From a checkpoint of a small transformer trained on Wikipedia: width 512, vocabulary 32611.
MLP neurons of a small language model. Each row is named by its layer, matrix (gate and up: input weights; down: output weights) and neuron, and shows model dimensions 96-287. Each number is 128 + 24 x the weight over its row's rms, rounded and kept within 0 to 255. Numbers have three digits each. A neuron's up and down rows have the sign that makes its largest values positive.
After each neuron's rows, "fires in" lists the words (lower case) most often at its 100 highest values on Wikipedia text that the model never trained on.

L3.gate742:187140104133161170142168161158128170127150112141126116154097092101104133136117105165149132120157133127114131084134118189094143125090113083141140154135140090135179142133135140168124122122122107147129108129111182121116127137170108129102092133136091155180150148117108126169095135142135185133104158114142138160073100101120133140153165150112097180081115102100144140113125123117136127099169156113110115091129117120167115158132123144048131129081114128100096141099118133144149074114143144124100164133123123112140163125118104139148118145108150111118116148125098134113153147111125128145
L3.up742:139156161145147160116156134091146121133176104135163130089163111163085109155151099118130120090125108092117117121143168140151118141103138146136133141133120149119143091175108150107151081135083109154112103117127123104132076088089103120109138136162147145165118125125146134159129097179131158118122096112125105151129153145138113141073127112104119136130151116146129168131133119117131144165118128056120165113131144099130114116159091161164133145066110088148109098080136141134119106133134165124114157160125120130158111129082138124141142136091091092087132169119138099133129130153101148118
L3.down742:178147073123121134082176096123111123136124177110082092118133114102089144136097174169127163121066150128126136112125106111101060097167106133126155141097143083137158146096081096128103127144103119142150166169117108143123142117154107104116130112135118107182113106159087121127126139121121109129123130146158098119141165095082101089141173139139144166150132116174122161115086152114107111134109133138149119091116141117105144168135143139108139145127142175132083119145098124113144164156088145142090125129114158147128173125131146126125123130138153119152137096159115124123134157102116128164
fires in: "as"

L3.gate1057:096126159147139107132156151128132111142165129110115155130110182097110093140128125125138101151067163118099135135128086105112089120100123127078115138122157150098102141090121104151099147178143110118110107122138175110144119107099146131115148168098118131134139197128106111154149089119111170163140118179100093129137123152146125122141126096097139119150125124132146126118117161100114173145139116111153060119088133156127129137134135105164084132136158095169111129105171123095122118116168152140146182164124146132131124142122123161151113133150142100126151139156117091139131086134110167129
L3.up1057:137075149140125126118144183118115138076139077118133147126137107153088152154100132132176144157117121118135138123146122131143138179162096109118113147148134127148108145087173120135114135119124168112111110159153126142141124111124131148151139131067143119167146100125120155146135157134115136094122128106123123117101121147122117140136113135112175119065092155118112155096139143170102175123117168159111096098152113135148119138136139106129095107119154118137139153114108143144146139114127089095141196121131115101147127074158134131084122160125127133118097120111076174150149152095112118160
L3.down1057:096155133126127128096142141142114160107100132079161151121111120167102104151133122135123143148098139172125146100111120091156145114151128133137164105114133113146177139139122150135133076098139102129173127144109165109143098150097138137088114116084111161139145130166142150163166150166120095118103120140128137132117139167092153130133170139095126141062100125124167114109132153141124118128187134112117118104180126111149168150120158122157129118133110130166121107166117094103132133098145175092167100095175148112125137107133109114108111128155095163141137181120117081114126106121140132106
fires in: "to"

L3.gate812:152122129119102148118175120138120158122167076192115152127142127165158163144090153153131105107132136098122123156140133132103169138101107087147113147128128132114113100143138103146160136126114159131095121128085142159124112168119125084117130140108119124155123101143130126162166152147108124105096165170142132166129103176115146156119130119139103128180124134131086122132109130127189113139130160134118081103086124150167142142151126146108132157145121139152116138094101110127126100124107111080165116114157134156108121103090138164133112142132104135084102128136139143124133129158106134139
L3.up812:105112131136147145157136148133131144123174087133153111106095102143143133156139106133127095128144116137139119129115160140156168134143136058187128147119168157175178105110088116156103154137133153120154139125116105101147117125152096144151123132169152138110135124169131092131153146085118095120136113138144139109143106111107135109158103152137101121150120110151112131208100128110132124146120131123125118156093088094128126115138138162123142147085134098121150168139127101085124135073118104166153093125139133136098132134103186128137083121170142121112121147142137153125100136132113148093
L3.down812:110122162138120135133135132153116138099129082172132121140134113113140139154153099148135148156107138109113126114106155146117191129131147105138125170112165137155154107143107116175162123116149118126142104133121140126097148123138155154128096125147104141096114133148126107111143132111116119114130105151130189116111087135124157166127120149109097153129099140132119111184142133143165138146130106137110138138092113094124113101146159128103144152137131131135145120128134138104129154157120189141100089089143161122127105123114160158132130129162142135142108133185094140143126128126132169158
fires in: "for", "of", "on", "after"

L3.gate509:147119135116088138130181101126142156118172126135133154145158147140147133103124127111201135108096144150100125124127120144104091133116103170133111121124155115137158143097094127157148122141143124078108124176109097170144138081138095158146138141121130074137157189138177124102115133144195107119083140157133099099138115097108122125107148121133142154056133096161082128136103098125114139141130134136139136138100077125121087106124077114173150146171117149112114114089121139129160149133130168155147130166098119135114146142120159105084152171167120113156137123150138100132098130147099120120
L3.up509:124122106120141085125139147147120179118107112156116102120097112139151195107158171098161114118114119141148146113095125158132131134130120145120091137129152099115113166137149108150133180176115135132090097144065107106148151132123138149119141131105122116136099141158111182088135114123155114100114146176128102148082086157081110117107117141113140155128086194108131123140120082160114095118122132116102125102138126116172134119110117139116093068151148122157151157162115102142138154100134111147141124153120092118140113137072124098153103124128119100150133113118131091113127116121121119137
L3.down509:146115160165138137119142147097167122112073122155131152160101109132114134109130122163122106124167125133127144110141092100141159151094129139109150131120171107135096094111116133109126101125133107147150097142158123141071119156110150137132124117146154124132150086115115154173138114173100130102106129102063132179110149105130120113150109142169142153169133102157133151108147054125126116110173110129098144131113090133157148133134166128142158118096113108094113113148122141144095156148124122128105127200181148125145112092139097174135109122126156133119128163079146148184122098128118120104
fires in: "as", "be", "being"

L3.gate66:145136121124155081107137131144113119075123135118113138160139129138125152109140145158146132119115135101121086136124148138112153129124115157128112095080155149110105124124126127138108127117136156132159104128121132162155130159080102139145116179110131153129156155143117125084087155138093093091132150115154108156098102160142102127117138126135090150114130119148133171085136151135129143121105132119099086152099138121127152110157106109141074136167143138118098121138123104132156120120099105125126128146112137113136172073101128084202126112075176111158115133116126084107126117124101149104
L3.up66:156141137102171115169087138109126118097117117127132080103173125104177117114145096132132131133103108148137172124084125115143102119156143108146161130101146099092142109143111127145133136119170137163154146125144132189120109111113099151130130100146132142121151139118147141088124058101134092162116049129115190131117113169092131070111145159130108131133117124142122125116116165108137177107136119092128147122111136139140136128145095182107134140138137177145089101120128135115159091130164097069151138118116097173112138125097113120099143129094167178128130157125166156134135143141124093114
L3.down66:121103121121123136137113086184141121112131104134156134128082129157127155111162133136155151122130136106089117133140136115114176133131102133116175144108131103152129148156100098117127142155117144104113095098146161126100158128108115083124174145148143124104123139088177126151187130170150133121104169153157154095123110109146129127113118100130091162131088098138136122105130109118134126129145080132141128114131112112095118158103145075119135132135090158095113086154148136117080176106135127101105129172127152088163117116132132125139125145147126132168119168176121148093137205116149167087
fires in: "of", "for", "away"

L3.gate206:145114154063133154149096158130118130131158113106163136122166153160140129144147093118115135151118146140143104112099131150152125173099159129108139145108119142129153090149163131089151094166141136115118132101110126172095119113141176161128116105163146142123126126136115142146146105170108105114142112137111099143125153115132118150127154098138105165181133087159123144137135095161108081121100148094114176109105126085161112103108149126091095107137148125154172152133106109121098131128094137128108083123149132164093116137116112090130151140125129129144149139174119144110159110135132133111
L3.up206:127125165131167127104150150099093146069175114109116115143161137148126150120121127104115090127115126131135102128109111197120161097157099112172120100157130131142141117140121079154167090136120159168102094135103144147149121125130185125192149103136120122156125112125166135110100142075131131148104112150137125125162168138141132104113093111140156137066138156119121109181161092107155155112115105149129134111140116151153148110114112091143142096122125120133215142094110116116103126106083082137158087127157162185087183150109162110139136099074112110143135155135097122112106088133115157125
L3.down206:090148143115101095112169172126147118103127080131168099103156082145129142130202137104115078155123142111094139141109128149121182166114120135121109117125150136126099149103109121153133135141134151176123093104095152142134127164139159134129120125153178139170158146112062093118098115165094126141149135161143053100172093174149119136090103139147147130148128149128134110188113136092135135133128106162119123160169105110174091135124146143124184143155129106125138119094095116166134129154125107077098107133153137115159126122133109148090155136134176103135142134130137114121126086147133121107
fires in: "for", "double"

L3.gate724:163133100099181104076140164105127111132206120115104144139156149119098130152111145124126176123120132130137129124129134092141180159097118159107106148113140132123133122168096157140107138107147127115123107144118154085131174107153162130159124124148166088126127178092155110148120114131143165166100128124135110124128119131108101171081137129140135171133129145128147166124120122139174147131129144144119129130154134135166144115134123121120158112152127141136079106105123136108173133153097160137102134161112165128156124158136115085093184120132147116140129130130143140109125143136110133128
L3.up724:119127125133139093119164151173139124125099153154096136113113056151092135164149159122097137148160114139111101144172173145104145167119160149104103125053135175143109118105154107123119149154133119164099148108110144104116091137150135113131100090131117096143106099107135166127120139137172159128145132118097144111116120137116071103114126079117146150118091104118124159126144139130124079130107165084160129113165121103126151100114114165151135141082157137116135112077114089162136124147178162111133088152127097135157102132112162110100111095145130091102117151149096120109138115128139147135
L3.down724:156121118111118146126110162125123177130164132150136110124139141103108144131126147113162151126114114089134132155146116120128120130097129113144129114108133170159151111129146121122137148093133082150107117163119125150091109112143124116112142100125115121105073111140154166117110159180112130162114115103105127145118176131133104118109126129152136136132148125134098133102124094139138109158149120108163109118160160088108124121125118161140139133091089105116149144100125097176152134161105168118128123150117159144145146128121170098155128138142150118136098181176116081092089128154158103143
fires in: "as", "too"

L3.gate917:146105112134142132145130112107098080132119161116128126124112116088158147135159161110143112139091119175159083110156126108140108125109160118139111141118118148127159121128127129122134100131116144116128091156075132110106126141149110120135117146136114144132176156111130133134185124131172150165094140100104082143131126130159137083143156118119115147092107132129176115114071151161135093093122112075131121107118141108122136099118105100139101140171134115121081113118135151119126113134139136118109120164105124101109139138135124106158134137116086146161112106141124168146148140135106136098
L3.up917:098123109088138117123056129157156171118106140139127136135123148136126122151144148148097122117164091150071149117145102107155126106097132132136153151116167133102152190114094108155127113115132111155150118116096140117136104133141089075108118173168094093099117091105151122143127092098162146107135108117109125118127115135121134142105114132181134116107127142130118137121110123174143093116103124107115096133154122065101186124114137143103164133136113136113111123145119120120125148118181126098124129124161152083142118115123119149091132158112131155144098097123160108115150141131089147166
L3.down917:126087141158103152114098116148135143085135098101102137070101124153110136099086116102130086138133113104120189119154104080112150169109130118127171161118184053127135110095140121152137130122136129112121150141090088146142135104127135123122087138068140116118134136145155092106064157156095107150104137138140137121104140096124121124115106155108079125103094129098136173079165167130149145134124129165144134131108111114128134093147143120099174182081082157134121153163121124172105168087136133142116105114128151119091092159103109142118150092107146169120138109150123131105096099117131135133
fires in: "in", "received", "also", "to", "has", "for"

L3.gate578:153148103097141155145111099145098139105081163139164091168095190130115138140139174116080124142158129096144087158139142116090178160156149117105108138139112132092102126150142160126117103105131078095107134131152128144135103152161111148133127120120103148158081087107120123093141122101120120089136138106182081119112103129136137109136109128131114128128123144154103136121089122089161135115136108108110146131096157126133108103155124113108064118102138101087096152153138118146161100128108163162131132109103102158144121080118078098141145111126158118119132145122132133098113090110153156125
L3.up578:127146152184132104124167132128128155156103168120094126126121127142103148138119130106135148127113142103110097117166145132109143141118094133144154147148135132118110148137107082103132093123148144060089135141094182133114114080129142141121145103127107128122158116148098088172160146148129154173132117148160097144148108110132150110128112148111168113133164133150144119104101104129159118109084120121167157141089108116129107157094128153122067146100140100109167130153134164110145104163140142130110119105120069122123170133100129129132174151114137138105109115172097132107117099126139098088
L3.down578:085182118115168113121147084115125133085123093148149099140124144148097125053128143135080134176102098097093166136152100114148128145073141129141126121139142131148091089181136170128150097155170090131089159153125149144122087134082136158142114128151121103170121117108143157138107136149120146146112110163089076152145141085166122162167149152133114128161135154147134118128164131115116138164147168131136172126121144144135120130153149159165140127144121137078130117112114137135145109144155126162146101094108101157124115111109127150121119134111131135121141130116167132146123093128138157139
fires in: "by", "game", "album", "series", "club"

L3.gate101:136125162164131146110133126138155120081116132111117094196165117154106112118129116136137150120152147123118117089112128168121111127139130126089127152104128124168118090085103135082114183135130148130132178121124109111121140172160146067135105089132134162187135161094092126157164108105155099141159145146113125142108152135095102118156152131125131126113097128099144129137148125162101104120142126105137153093145120099154135092138158134120107085079112144134135084125092189117117116122128150112133086165137153150108108119141104104129112125175146076100151129142151125122151124133108149127
L3.up101:117121107159122122132145151163110130086158121095138122144121149147102098137136188142143146135130112141099137096138158144096128144171130123152137148159147111188125071151120121107103122139161176071100137111129143131129171082150145116099123124121143118175110140127087113140191112097107101126174118105125144124132157133118132103140113167141133131122115133120105104137123144157084144128093146102134147098122145095158144111137123093107116112127122185104169121139129167085115089104109174127126100125142099140092103106147152116120110125153127098123153147119157129190119181159166150139
L3.down101:140132097159117107160133125101124100103127145120158133138145112135153141139125142096112127125112142126146099079170139104119127150161157141152150151127129091094098123127103149125138141100159176104140138150100123078100128106085095153074135146132123124154169143089122143121137089132126073124118141095158132136136135125096108072127123145147116124072111152142121123140132138159130124171167098132126148113139130106104134131138125124121142121139134108107156126158131107126116155135153150158122131139169134092119122137122090105168137088157135102175137090111119120147091156106146149149
fires in: "of", "from"

L3.gate241:141143088139121144124148112150121145140125112083097151174154117123147130106125091137130142144163150132090141133115106098083133074116149152137146121096158148175192165129137129112099104142150136102116093115129102083144140156150112139177143141136153128087143101144101119149180101138111107160133133158133120131158139126122114122128113151127108152150104165128133147131160107158102108135161127130176126172119132125176120143155131098118134134082129156112133162148123077135110161122168052161159099106115114098102186118099129146151164147145166114115078137126111110133109089130120132125
L3.up241:155149126142117162113143129148130121132149094121110134112158132138134124142089088138129149098131162090120120153081122121117150143156155155101151092085088133165088158098128131136182122126100112093162130127131087130136091123159136113108145137102145155152076114098112156139154123105132198167101102137147165112135129158112124156138102076135135154162108114133138118081090121147113157152132149126070142112131151184101110135133107132105179123123120159129131136139101095158138135158122108101086149135131146124141076162102106109161122139123109130121126143144134113120143135119073092160
L3.down241:127159151112120122127127136115127119139141113115116161112132156109141131125095161146099107114125132100125077168082137141154105135119142111153162131145093119105126159116179094177118111087143120133134143141101122117143137161106113135098127096154116119115114095139136135176054126156146126160135093093103165147120157135139143166128104110125094096124087139108141129103118126126125124143145129139107108146154129133139088098135162128131143122097141162141103104088145142114157130115125129133114158111130106148163119112134162075114103138114123140117158141152118119101152122108122110153
fires in: "as", "s", "the"

L3.gate553:124105129150152112145145137132139126104156128069157078142097176155166122144102166177129128154110085122122129108127126192165097097136097085102189163139185149103140139162129115062151120171089115120144081140143095130159139156091102136164155175115045105096120099154156137127083141130204140129143114153107101108086079132162138137118156147171153117106120136128116146130116146132134136108102128118161108079132138141114103117115162130162145107123177114101128116099127157129153147104161147137127167119108119151091123125178114145145118151127123165127121134165111115087138136141158127127
L3.up553:143133159110120155113147138150134102129128143157188110173139105087134120142127181181101117147132091141156160148097104179159110102168103147162166170179151180084124117164123104131134121136139133142133124174132150129137124111077142125133128132137111130161146160140162135128133132104086126134150153192096142130120131142119130095094138140104172105107094118136141137138104126105128134080153118142163155085112143109126095180089178146111124099113182138103115119149140136150154137138118112094124113160129099132117122136146141131165112171093100151096120072145137155119148135143138147116
L3.down553:104140141118128130151132139133135123084105147093127099164166144117144083178126137151110126146174112142162160132084113144134127126111089116126164169148124156170149088139173113138088105167100112129115131124135124112102159146154121133134116178126129106182097139127105093111137119097141134081131163147148134172088143142159148170065099086116160147104120144128183139143113138147134115118115133099153102124073178143135116144142155160117139113151112125119151120134132131111091117084147126087172075142121120119131126128134105145133163163134111107081087131160127100105158116143154159116
fires in: "to"

L3.gate701:156121109141159088091119100141169107134095115093105153140133112147153112119129077118131132148122170131111127128085097111119162126112172184107079179079197145106136084186098113100140118104167153128136145152109150118165116145131134129157144121152142075130170103122132112136127134154143087147106152131119127149067169126122141098091138138115118180108134145107128153144126121137105143121102103133126129165118093110130117142146110113140090124098130060097143111098141122111126100126138110174162147121106121150106114138109168123133133094135167144132091182170137100120077159103124178113
L3.up701:151129168105168123175136116088132091092150116095134162092143101134127124161143127142110130160091109138082128160145103121119138132159151097065124117083141136112118148120116103142122153134146116116129114090135143168123139120123136147110144111114092129072131105118134143112150119057116157148150139125129135126157103095125116135132101098163150164089111148109164125111087174108119111126142127121128120145145132138093135112119112103156111091119134081121108158137109103136191138112100088121129152134120128150128098135100109087109116140137098125138130138159117109123151188119127140118
L3.down701:168104138155123088090146131140150178112113148207130122119154073096141129128178091115124162130113130135106135158146113072121145143108098168111124126080133160148110138137160113127134107139124089131096075136097138117127142171115101103105120105111127127123153114105146113112127163119127158153079093101147083125148164123145110112128128133111108149167090117067123144127132144126130142176166142152113158099122131134153162129127140114133178173141104165137136148089104085139131146111105140141070110099127173106171128129093138152079147132103109139146134106166115161095103172133144147140
fires in: "as"

L3.gate1049:153112141158110091147127102125114138059152153134126117114093116095167113136123104130171148118142118122150168148090149115146101133153125109140111093142100107144139116114078110110124136113118152149116166118173154115131170148154115145144128143168130124114113105085090098099133117128170162172127106139090108200111195112113135129109145104121123160104059081139113155086141122115150109164124139116121112122123089181159129087111111122151153156131101144111115111141126131120146093126155114168141133147079123168101155123122113105160157070127137079133123108112112089133114135131126140100
L3.up1049:096125115161145118151125123133132132090167150130099182151148131129158119146106146147109112077115144094092139145148116078141086126105138201093196125171090142149158134145129129096132134142118138167128151150052106131131124114126134157116138128159073151129145123118126123114133119170133121123100090123138060148165093049194112124084122116136124100133138109099120111128131118151117114136133095112106151148112098130129150157104117143113113098122127127150094157147134143108115127110120133117139126105117091144116144109162069125124144128147147136127155141114162167126098145158143100111
L3.down1049:112184156109128127148170098146133159139082110126095141150100136135117137197079136142160154085117115101132077132107138148106136144144155148099158133100109113128165101153104177134148133159104160141170154104157135113161094123091133156096103120127106158137146130160132116101097128126083073143135125121145115075098106111111170082114138123150132138122151110126195147164118166133118153115149144079113156159104131123123162119147142107129113099134144133093147135153141094126143164141106136137124159093116130166110118150103106126135130121160151150132093128138124087183156185103076144124
fires in: "of", "from", "with"

L3.gate1006:131106083142140163163119092114089121095158110154135139100164130100110127094136137133101111138097115139134144108134088080147103121150138163153165122160117108113156122115095077129118123099140112115091124112131133125175116164122104122116124165179110172130099103124129112172138132163148150157098125148138126158168118068116152120120094110139122119138090132132156120141128132120101137139121129152144124096097117142112105134116122173119126117150139145151111128144119154111113068109080127088134124141135111118093129087152116120142115096108084115147112115142138155142144096133098086152
L3.up1006:107103100094140139145095113111161093106087153093117113115125179112161140126154133160132082130139134163127131107158103135104145080112134153098132161079143158171107134099135151166163166091139190150146152125081127130115107142127158140108127114088117102122140155112110144150179106117118125139136114116119133113115109137142112122150101107136108166102107158080183135096135126123106106146120197122140146107124096094110140129134135132131096090133096156111135103147112100118156094099107142114119094130123089123096123105132085143095081147143085115142123110150104125134144102084148126133
L3.down1006:125149132098085155120155124091124187059108109124132096089104117102153131093123105119148142112131109092137134145107129118183132143119142163124129147106084112130143109123155131082120095097147150166136151164133112158095104126103085132102117130172143114154145139174139135102125138119111172115106106113125118165159129091122108087104113152166115115108135103119151091103129114125114153126114119140123168130144087169134090155133159125057134093129113134141188126095163118106115141110118145178139141156126108096117124145168143137143179102151157113136133111107136130138144159116134125140
fires in: "on", "from", "over", "in", "into", "of"

L3.gate574:093097165126132134134138133123120131150159133156091091114106125110136177125104135149151125095149162094120121122124122136117141171093156131156136207111112159150146124122121154130147120088127119112146088146128147086119124116151165149168120107145128100117164061098121134155164106106127122137128148103116093127139126144113147121105112164146136133130132136125185119143154135165104115100138167087146155118130133099095112131100155112129138121094134144112151135126146129152088136098175133140132130141118123119168133137099177144118117145113132146117143131098123148102172134189115100073
L3.up574:169118128139151133104126165148164136104111113128113138110124149104154115164163137157136110156104126124104098133146117151159116137092131135127101115120155160114119163129115136171132107186111124147141091152080135119137109155123107093137138148164120105074071152100121134107138114129160182114097113098134129158125134094154088163096130122178165146119129124149129113156147108130129138108124140143132140123105155121094160135082124113076141096119167130090158127126095114099112140150117148116144154159126103146128090085090132086156146103129105125203057148145176145108136077091133116122
L3.down574:160109111092115154131102128148105123118097121135111144109116110084138108112092159076097156138090132132102111131128111127193113158110135111104071146104125111150113170099113156150140081122124118144123146136152160129133158149149130102153136113119154132135080100116117131165079106124120123114091077115117169126127128123149118139114120150155100167134097134114164127130088125177153116168093178108139122103097127140124124160132138149081175101111119115131124156120143114154095136111135088112115138148107142150145107164143130115108106123095118123131105136151089162111110146093107109118
fires in: "was", "as", "served"

L3.gate151:142130096148096119089162116168133092154138114128121149124131141114154130112131147143125105148122188142162150110110137112085101090148090093149106118099123159146088107098132142135136121138098123136128147130129098120125114179123126131127138117105107111144148165127113136136129135158123144134147112182096098145149123092120140152152098130158128097182116135118154141109129110151149107143133109120136141094182148131141060139096115084137131133153123140133081120107108098127135153114131131147132139148136100125148161148114121100107111115095148151147156107137159157111104143134093120166
L3.up151:127146120112130154139115096103130134159116072091131155162126177072158133081084175117111170146183130108100113133137158082156129101109112134153116135141105088080152088086141132153160089120120096134119106158121102119162103112152102125106121120131110106110154097166144126112139133163123161101071077132138147093151170178125140093151131160102155146140161107068102095112108141109116049091110143135154152130112128151104153138123109113134122154150098126106149167131132149134133163150150114181123130136148140114106126122071096120138139152124142167123141123101144111152135125136159167152
L3.down151:140094115148157144119094159119107160138134096131099131158151111133126141131153094092146160117130138135088112132136127115119102121115124138121129125079092118098170082176145102118076140126113162157116124143168102180087134100091143110110103207145122153139160166122150146137118120102109123133092159113141162073129080112123147225066107153148168113123103097150140164136073081080158173128173125161140106164110136092107155122100158155110114126141100135096143104146118099111128115152150139103113169108115138110109166125189137143133164125177144102150125099170160142106112123131126116095
fires in: "the"

L3.gate825:078114154133158177134093104158121118075087133167187117137163106137113139155132107130153101107113151165140153148094127125122127087091107111105129113112154108114139116129130119136176117150163136148115139102140139140168126137159125122128110135159113164112116092174096133109107132122122106148126168173135173156108143157183133102113116118136148152144123122139131110101102139185135131172128128132154134143109174109123104101121098071123075147107118160175149137142160118135101149138115134135084144140166121130097118123147134123147094126123151163125122118119119108165088159145071135134
L3.up825:099154110117138125107184155137141122136108093137116144112145105122163139150165108139137140157106143148114116108156188169141144115172122107151131129127111066150129124103146089139127121154126082106149083104121138112158142104138128082131174142129105123137122117125125117122133129171122156136139116144082105098160142131111144099125107084126119161134099150163133134137186132147111174141170118131130114114085098116118111099140071148119125133199147168127087149128088126138133097095146121132186128130123116176092109139095123140104140146179174081101130104142126130126138138119148129104
L3.down825:095135101083138116142105165117165112182177163160134140138099103069114134133110113103117081131181127117117167100132143149170137134122108115124118093111103136139093139111174113153131149136137137080108141124147137137120150134142135138112100147134155159117175152151159100147160090092098135135133127116127111172129118144135106194088105094120114130139123136135130121113084112140077102125160144129137149121127086134148102105146146127092131150095101139087126097150136158141102150137113122166114128147146154106128127098132132109148131151154163137137066143119145097121100155075102153138
fires in: "for", "to", "collared"

L3.gate626:139136073094098149158105114156136142094106109088144120112144120129155164136117137178144104117113144166133119095152127111140110112146089135109111183110142151154167147117153126130122121110125103145159155120091115117089166123088126114120130102106128151145115135118130145138137105119144158135148148103132112127095134152157138110122134104129156114081132154084149118157132143173098178146153135112145082125093106126162097116175148149103106109129114152130132111116123155112108093056158118108141126116083139152150119151122111115122162167153130082114124102136140119129132101114139144176
L3.up626:141111092129113124127141133170128118158093100111186128135120132150101149142093143144139118110121144107135132163137149123146160134148084145109133125124169114142127131145110141123149134170118108139092123071139116134101125111158134091099109114168159149153136137133101147146146080107167165158123141124087138143117144161101118071100104147117115135113153135097121125100134082095102131121109165126098113172116095121128135185119148147135141104179143099133128117133151102143135147142149150093121128113126125087115152142149095173118153145112118106116113171101128059103087124107135164162
L3.down626:105112149108153137154085134083123156074128133169132110108107091142171145190118113138155147132136096159150114104158113104141131139160131110120136114145160154199162121160091141125118114112170126125105141158127093151109096120113177109112144162143158146144142125115155084103107126095071130143085116161144139166144125168150097188099125121130155166150135138081112123151117071162110162137151172134123120123105115102153131177158155130169143086100107104155124145138118146068164105139114162104144123148104151128138133097122108112143138133147142099165143118121081185117149114158116133141
fires in: "in", "at"

L3.gate353:123138103168119143115118157116125128116126154122127118138088143143132148091121101129130110120145131157101122104123162131111124152100145112160124141120160129094143135125142129155079109162102140168166132117129122074127140117167154103129132167176146152127115123154081127136138090090151084155139116060108156091154099168146136108109124115163161139073161136120121117118138113147139129131144161167175151110115117167125150144183118103091097125141098106115178139145154165149152123136158138093121150104122091136141111169150143128155077147134134107136153120174137125093134146129134138164
L3.up353:091146128154145145101118134128106149145135086109156128149124126172142104152117152134137104181084128147102144138126131146131107108112121132126139132165151110121066128135140080174142155112109124122127157160158117135176110130127119107165159170113136115122122126144120145173118103126092165136153142106132115117151130152124126154125112100104153143112068093122094122123148151107109136117145137138131131124126110157145110126118123145167101113145110157118106114121142094103140115126112149135125127084146117124133109118149148139177087118107163180112126154125108096068163153179116146109
L3.down353:120136109165120128136196159071113106101156123158103108093130129138165131142148083130130111088141108135111106109130151114100115146095097078142076149103144145150155151128145111147143153168107098134138082127152093108109125124154120111163106160124126147106151129119101098101093086127115114126127117143060153131109117166161126116123110122128153117134123096124106155092132132145115105132191114151147110129134100145115089131158134139114104135091111123123162142183130153129116136145133125123117120113096132108110144122097153115140168165164093121157111111170157141154099134089134128172
fires in: "to", "average"

L3.gate253:140103117144114122103139121135104150149105147119146116152161116170116126159097110094124122150094125106162165142130145174110144122152104107115118141111134109147117108087096136117137101161155151125108168116112127118158167103132096115122101141124136115144131149075104138122144106096131112164158143156115100114101158141156107119095126172086108120124144096149113122147133110130099133137128175162119154145119120120132120130110141135161105152120135101135111138155146134095133128169184162152142141150148164103090114078153156095146134120142124093154137084083125154162121107139140142112
L3.up253:138213132130164109138131143156103135154156133091129110138144140147138115123106063118133125121158098140166113106129136103108139131100121095137144195115143148143143119061112091145116112107117166145141120139111192149139149071070157137158164121119173088154098144103108106100169153114114091102108138132131136140102144082089187110115135138122115100130118142114110127061111170169127127106106105152140127115124122145110122130156117092135111121148132165121136136094133128109132122120099087089140174157084153129172151112151099132120139140094172137141124100099143146171136113143112121109
L3.down253:139146100113157138143135113136109144138150153107147125133142119150127114148127101081117153166160081102158131093127076091147118145117099145124126158118144118140136125114128169132117092169122113111125148146100148118166120130090154108143129116140151120118178159102149096160118124129146134124133119156173099114114164124161088123125121157167135135140135157104138107145091140098088156167164121139122135137105091131144101119161123140148173065132115107122132142133134143082131126127128101113152179133102095137102138128143084134133193113109136114123153114145090138096133134136105128093
fires in: "of", "known"

L3.gate109:141165090117132139127126092106129143120156090125126121122152157108136117147111162149090111092117138176114121102150120104115119114122146167130130098109170108130146133127168128148086177128106115128141089133094109143082147154107133043164110151127162114148149176136148110085130147167184153135085124157151115152124098073162103125074112098117137129127161118116133167129106130148156129144164121151137092134123136147139101101144143127159122138150082111137139135124136143139118058121142109135107156132106130110130152130127141098125090104085109097113139106119145140113138150132087151097
L3.up109:115150117102084152175112155146132155127144099096159106095162113117144122178110128173153155072141150098140120090149088127117162119113132143106101111084103109156113135122133106146091129134156123141146134079108182187145119123120129114095074118100145139135109150119110089131145120150097141147176127129163168083143072122183127105160119150142155121178111125115174114071123112147145143111091108157124128137141129113148125123141112160134109141123141084133126128124109132131119130123100141147161142124156150161117172118134102100155100142097124048116096137104156124092117089125095158155
L3.down109:134137109098137110111139149136146098117136093118116136082095156089136122143091094133104107119136173143118120104121150089111134150121146139114114075150153140152114136113141148138149110116106150118168120126112153114094166133088151127166120124132166129095144126125173130057153155117181156146083120130140117119134146085140123109139085119168085121107170151145088156103090108119115132166146131143171117161163145167143137131156133161158157164177085101098122152125154129119120120123131092105117128118080154109131128166086145116104131111103090125137132147149117141154109129108116126136
fires in: "with", "of", "had", "has", "in"